Part of a small language model's weights.
Size: 12 layers, width 160, 2 heads of 64, MLP 640 squared ReLU, vocabulary 1163, 3.85M parameters.
Architecture: RMSNorm before each block, untied embeddings.
Training: 186M tokens, 5686 steps.
MLP neurons of a small language model. Each row is named by its layer, matrix (up: input weights; down: output weights) and neuron, and shows model dimensions 16-143. Each number is 128 + 24 x the weight over its row's rms, rounded and kept within 0 to 255. Numbers have three digits each.
Before each neuron's rows, "fires after" lists the tokens most often just before its 100 highest values on Wikipedia text that the model never trained on. A number after a token or word is its count.

fires after: "\n" 28, "lect" 7, "on" 7, "at" 7, "ate" 6, "ist" 5
L8.up6:101099116152104100147082142114098146128086087116136118098173101110109170133167122108157093135113125127126149116149115097111108107109137108105160098143198132115125151123161090108129164123117104095120107169134142128110132101138157101148073179124134109157149127151106109133161103109138114120176107112143124138141148132139138167126108111134206119143132114106150095172099139137111080128156
L8.down6:164144155086107137132126092135114111077129137108127119141131108139124139088139160117148130107088148108130107196126081144126156126127124172173101094114103128093121104101141132136134117152131163084148104145119086113112135136127123123161127148131150143154125072144180152150152150133105133096129151135150084103109163159135156124134118138156093118170121146171123136066146133122194146140121

fires after: " f" 34, " re" 10, "ra" 6, "f" 5, "l" 4
L8.up628:140166132138096122148119156097114161135134104127127128105130107168131182143124074150137109104137160125144129144178141113100148101122149129147118144103162126108096101096111104148140165103180132105116126152118143117112100116151083113071108154138085155135078138145157129121130121114129102139136142082103090142127091122116111141156151109107125148125133098101145137107098161114141163131099
L8.down628:114124140106132136072170162137137107147164152149128131114124136103155098101161142120126106132142144150150106142107176146069086149095130088135116136107098153133148105144142156123093139120133148134105084101175125180140113116126114138138167133141124148122133142141106119160140130181134141083112118155169148128133152142075116144125135152159085133184182174131150133127119111093117107084180

fires after: "un" 31, "ember" 22, "," 16, "ber" 6, "ly" 4
L2.up468:119127103139121176136165107100110109126120162149111143108122115109152134149111115110158108144104115129101144124137114156125090102115105135130085109133145112167199152141134115102136144171125125090119132137091153159109140114099133107155113084080129184141167119106163138143101071132082105132151120117093097204127096103108133129156140074146145149112122146115117139123118146162141131124128
L2.down468:141096123131123102120120157123144132116103085114169157100127124141125148105139115159103126137126128113140103128126171178111143116128134153181157105129145169088121137101098140117128109133142190144163155146130128085124122149152103119065133138169158086133108099163066160133103122148138121115147170119139143123154139112118132148127107153163130100105157125124147149076153127070146111122127

fires after: " in" 31, " Y" 9, "f" 9, "," 5, "ly" 4
L2.up392:150121143151132139127167129082119102155112125178148128094140116148136106194134095116159107137087113137157100156105137152136102085106171112121176073163154115120135108181175134093131121129148128095142136116102130153114133090081139139089064128118202133137111132146117140175104115141096142104134118136136136151155129135130105134156109116123108142145124133109131138110111146139176140127102
L2.down392:180093125131156134144093139142153131103147137090125191119144153148129170117119118146106136162147148129141144153120119139132156181159070156155106124099114159163124145086069110139128160155125111141103140139169143169133140137164146121175144119145092128110143106152136132093162117105144161132137153138122143144157105086097157108148150124173133097133110098158131154132134130126126117134152

fires after: "," 17, "." 16, "t" 8, "ember" 7, "ov" 6, "eb" 5
L2.up459:121096087126169127121178153178102074092132140149131104129115126106164142151114127114142106171091152123147098172132195146122150129120143076146125086176124135120168109138150128112136140181117131152137147119142124145131154094099160115132115087096143168102158113097141121151108072126096155138130131130166090163147098110116113170119108132120130149106107131133153153127109150122110132121120
L2.down459:136168133183117154164112099120148167142093079120113138082150154141100116141144105164137119086108133145104143116156092120154136155106140172123124142098125142145103142114092090111149114147133155107117126132063141120088101125147130134121165136152114105144103134149130128087135127183145122112137176105089144123131129139127157117130107116175114093156169142099110116117101116144154096145133

fires after: " In" 24, "st" 17, " |" 10, "ep" 6, "t" 5, " in" 5
L2.up618:141130086155104173144162122087127126119135132143152113114167116123133154149159129115138105145093157086124215115110158114094112122108156153118141102108120141153116143130126145055124123127141117105134160120115135126132149120114142122175117091076129134101134135148136131169147089153122069120109118165090102113121125100080131166154163093140116131154088142133147108147139116122160119146116
L2.down618:108123160138136109160137108104137154133098106141142127091127137133125120130130125114118096131120111155141100125120148151214137133098137122138087170111136099129102115136149106130129108131119122129099095105154158157129092128163138117098097126118111123101136132097134168097110142082111172119082162165140121129147132141164134148118097112171136138113112099142148105089127133126080111122164

fires after: "1" 31, " w" 8, "7" 6, "0" 6, "3" 5
L2.up51:082141109147126178150165130116174133132112145155125143137155148173128164120131162131129089165163149131157176181126143131114134192119119116153119115129081104133146107140110154141134161171145109136141125119127126113099138147083121101162135103149140201143126104110116157106075132129114146146118130094125100128164106102128106073138137121117117122078133131149091148120131167101133115128097
L2.down51:163142158115136084110093126160086133127145136113147120109099099095130086129133081101118138105076102165103113097104120155096143081153138123108148154099193157123120144136127093118109110113100144127121083134143118141151117120149122135092133140097132068109133117120104113139155088130089101091114157123134128136090164152143153176120144100144131154143090134075169117149134146144154118153143

fires after: " w" 26, " sh" 12, " f" 9, "l" 5, "1" 5, "2" 4
L8.up376:164103174170090153142150159132162153138150107091112173150117144169151159114143096148140133117109176144134131124156117141167137131141135123134152136130116099093156135130100162156134131124162120143116154130114118084109084124120118098163150102134142177080089109123154145119146091157113138139127103120151137108156112096103161143107105104138154131087146115127149125077145143168159122158113
L8.down376:083133087130182080112124126167075143117143099091141063110106112119123115165108148147080136148140132115135106180132136127109132123125068101112085098117144147144109092157127099120149137126142130136113114102147168142109163118140125129089137161155153114125159170142065089134104135110174120114142137133110115168112111128166115118143127175115123107132106142143140113126101136131116131080112

fires after: "at" 15, "og" 13, "os" 10, "ect" 9, "en" 5, "ist" 5
L8.up456:119110147121150101165070124164073107118112117152133097121164104121083101128119141112148110131086120111099133144092134080095135190149125128113106094086125161109110139132104137157130174142130102153131105101113130145115116147102161126093110128139141135143113121131103106131153109126099158090140120100128147126132066116093126150150116090177153111155167169103146134151116118110100106128179
L8.down456:151161112097110122128159117138163113126097134148148167125065118134155111164140121145152095130130155102167152113156122155079137105113090111104134123122108079118132119115129192171176149128106154107138145163113126102126148123097164110169103120136163126130124155122147119108160123124118117133104140129150130079140160118126126062124144160118083167147123132177153113105166100155148152134099

fires after: "1" 42, " " 33, "6" 7, "0" 6
L8.up584:141098158079139149179133117127159134140104102127107117148128169171119097074130131152124114157163138143157144118142129163111140131104123131117110129174059148119119109129079146138151099164095146107138145130134123094134111161123155123160183152089168128131123140145125147092125173127096160149126095110083132144143127112116108096158138111121159125107145157165142163107079142149156101126122
L8.down584:102153177164154102102155090101071123126124102138143141086131080123129121120134144248113133106137121165143107143130138089139131110134121140130136141098154100121125149105117138129083132129146117138147086134126136160112111112121095090121097133102105112121124133104092122142135090115158133110148171125133140151123122151130137173127123130153129140118119132140154093110152169153153119151132

fires after: "\n" 99
L2.up232:114138117124122138117115135127096109064123123091143106116103151155154153161144147108144083114129155128107140133143125121147149152137149120138094160088133130126110104143142130145134159151124124095103111114090161088099126103097121090090123098111142159120102140140193128117138122130134163148137164113085132170135068137164156120107159126133145149114101156160118159122089158149168141110168
L2.down232:143096086108148114171132102108139148141151144152121143131177104142135098128094104120090124106094159167086144085085129141124150136131137098153112115136162109136130163120130140150103124107141151153182114140120104150151130125123171138139118121129070146121107074066105150126111106112097113107073156123136115066131155149122106117134060119079132116147127121115172143155160076108136128145110

fires after: " in" 32, " re" 27, "f" 9, "c" 6, " res" 5, "ep" 4
L8.up264:089138125119112108155124122153125151123106146120114136082170137111135122099106073135125138165106164110146125123136091133138119113084144174128135102129158102096134111147122100115114166089124117106132123121138134100128156149104138101119126096132136162151070151139115117146107099111101098121130162139139055125056114107166119136115128100129130124096097116096104130127139108134157135138158
L8.down264:137113130126149128115164137145130101135132094123123096134136182101125133150127107124161129163126114179156119153108145142132112086107133151164143162117095126081113170103098119163128149119157125155145143112145120148139104139105084124116148107124128094152112122158134075103133155177119126106139109156137138118128135113098043147111142137155183134170121134073098108153136159134152121099118

fires after: "st" 18, " in" 12, "it" 10, "c" 7, " In" 6, "9" 5
L2.up91:138136105163124160125134124158153097115084155184180117111171118062137139154129168119162096146116133117155151145134098156090118104088161127126135100131149105139112130146147161060156150115164131150126120112114157140115115116108167123127126137103185163100138128166110121169103114125141151135101152175160101130158156136084106126138109107146124163101099107136123152110110114117153104121157
L2.down91:141180090136157146175131116108135129110108113080132165123146137131112097155143131129102106134132167120141129157091136138139165125100154151123155183114164106139075140102109121107122096144145164182145050143128119140184148165132092117116131116164143135075127113139115144145144160170113164146129137151133152105150107137154139145135163163136134140128132144124123117133142178136145156141116

fires after: " h" 39, " H" 24, "f" 11, " k" 9, "H" 5, " w" 4
L6.up631:170188130147079163177154130126121161126127127120151118120145157151124118104135127085113162060134141116133078129124121143136159148099103143154147119110117111096134158146133156097149144125087108138127126105132140135133086115123136094124165120078107155101111151089168120103145130120144127121117104128142132116142116093078145071125117112164118098109107074143119173123138126159146108128132
L6.down631:116127101151169104132127133141154144127099096120114128096098121089151203128132136162162125146157130165130168118137101100130141155110117119196138137111127128135101133126155111089113177128127127121133155142138120114116128130115144127159119190143118112136173128179131137086147144129124117151139127116131118145086142156144176099170156117091154106105123155082138103132148121076135127134121

fires after: " in" 33, "it" 15, " In" 6, "In" 5, " Y" 4
L2.up189:132101117134138180158127116090111129112088126172133136092119087098156107163116153107142107128084120115135156117135153122094096109120144120117143085159116107104124145128167155085140129182142104138153122114109118165113157134088134127124099107093158193122139135187132099165141099169117202118124144165113129128124167149106138138156088069141127112125093142130149136115119117113188116118141
L2.down189:172114129138132099138109163101175138124124156141116127124144107091117167115133127143117104151137140121127123162108156128146151161125128126131140139113128145153118186116107133125128143138098159105086176113150131112134120163161171133137142098165164099160124120126112234127107141114119143121129140138138126120140103121161110168110150135177086125109113094156167119116119123152121102089101

fires after: "f" 16, " f" 13, " in" 12, " w" 9, "-" 9, " o" 8
L8.up434:130148146152109105165120134166112160142115118104099133142111126132164170096108098112152111120109158110125116157176115129155144080119130142122132125128158086116089165125137133115110144123139095117131122140146137109082129128182133112119075120133147178118114142143130115131110095131113097119114172158150103080144157054081115164148161126142114164110127097114143092117136123132130111186109
L8.down434:137111153088166137084155110120168117100158133158140077115184190118123120127120195142118131180137167133111122151092130166119140117109114093126090111089108139126111087183149155161096127112109111120117142113171127158142141112091121114118130112114122103171122114134108131145141137142144086131162146120102140140143141167122123144106147147111144141121163171134122152167140135137094150106148

fires after: "." 23, "9" 18, "1" 15, "," 10, "2" 6, "6" 5
L9.up7:078133135143096192153165103139108144099145089133112143167114087151155142155137145126125126128130118163197113183136121125173114127131117152109162127173109132092133115166115143146122125141135116123149097104119119153136102165135097098116145127155143146183116145170122118121150080141131168132118143129106118115148096138145130154163110092139132140111133149149138120088080152158146098133099
L9.down7:148153136144136166105093127154122086080131128132146169126148107134077091117075143231128108087133129144133114136126176096137118094116115153109113160132143099135138150165117078129133115122147161127090068126158141138127111099132091108163129150096115134133119129144165120128157148135151113149142121126125138121120161159125148122102137139148114172130156098124146104104136117150126129138129

fires after: "4" 17, "9" 14, "5" 13, "6" 12, "8" 10, " " 9
L6.up527:082117129128142165163115155146108139107119101110104136104135135151162168127160143127120151142152139101135128128126132164100116124127101118162151137126107132090108107117114180182138125150131090121116092179135152109151115161188143098123118135159151139166126138161164102120157188102121140113107163118094127130122144135124128115118134118146207140118125127096104190070078173100121104108115
L6.down527:089100118117161155108131135148131098124148117127157127098147132128096082098089141135130161122135125141107119150131132103170170112122128110174132111096127145092135164148091117140153130135144122153102120126099127160106112087169130138134111161133141158075102108120149107151142089116111127138154109092112110116155104147109139120119101106138114126135127150175189165100143118197138141101060

fires after: "\n" 71, " l" 7, "." 6
L7.up458:135155101112132118147105138128140164164130101120137131126141173126105141146103078118132065134108176136152126106111117110138114115142132108122085131062133141117136092132184144158135132125098146109124115111122123082098147109150105131087126090077108136165098135150147136127141134152132129154136143113117154128167094140142125104154176110143153173111102093152132185111126135113122098112128
L7.down458:161143145157124114147147088112117099124118127131153127124118063114132128162158166115106120130110131116145129145124158128128155159135108146082153101170110114170115152131094130177134111125105118129124117140103153161125099107120150145106147163201192133163173134159093096129126146120098079074097145118130120120124125147111154115124101103147102119175151145100148111084168139137151129138122

fires after: " gr" 23, " m" 19, " ch" 14, " h" 10, " w" 9, " comp" 5
L8.up630:135164143165090166152146125101124121108086140147120140152120138153124123149094146117112080098143168133140141142108155134138146147136098114129153185128176107112129107172134135186169119161114103123141154161110141110090100096135109112066150104110146132158135150104093134123148116149173114121129123141128146121135148074106128110123121134114100135144139107145129186137102110187170107178137
L8.down630:184160111109140116115113116160111140139121119150121088096116058117091133131095093094157127151082168144119111132107124110120130127150120114120138148077108134153156157122154160124138155129133157112130149155095074146135094120108164143103091147141111113142116117126173083151154117134141136124119145131100139139088129117200132145159094096151156092132145138119164114130183141133120129084167

fires after: " in" 53, " In" 8, " M" 7, "c" 5, "In" 4, " A" 4
L2.up235:141132080142150186142161096101097117091095164143157124083154116116139149153134117113156099156126135128143124110125100118124106137110119145110155122143162100159136117141167139094128136150136114129137117114089151158133139115110159102112124126151137185129119102135089137159136091136080152133114107170099131142104101114118137157150109083123131134109093139146126142157100155108141098129113
L2.down235:105117123087081145134109133129131138124150078115128100132113115137175118108108110127115110147138173115128143092120142123072118126134153113120080141103120151123118142127086116143123141097132104118102118104172116149169121114128125139139131123138107107178082147158156121077142110123133162120147109078138091074130126129158132152095165134169141128109191143129144133090164109152129088114124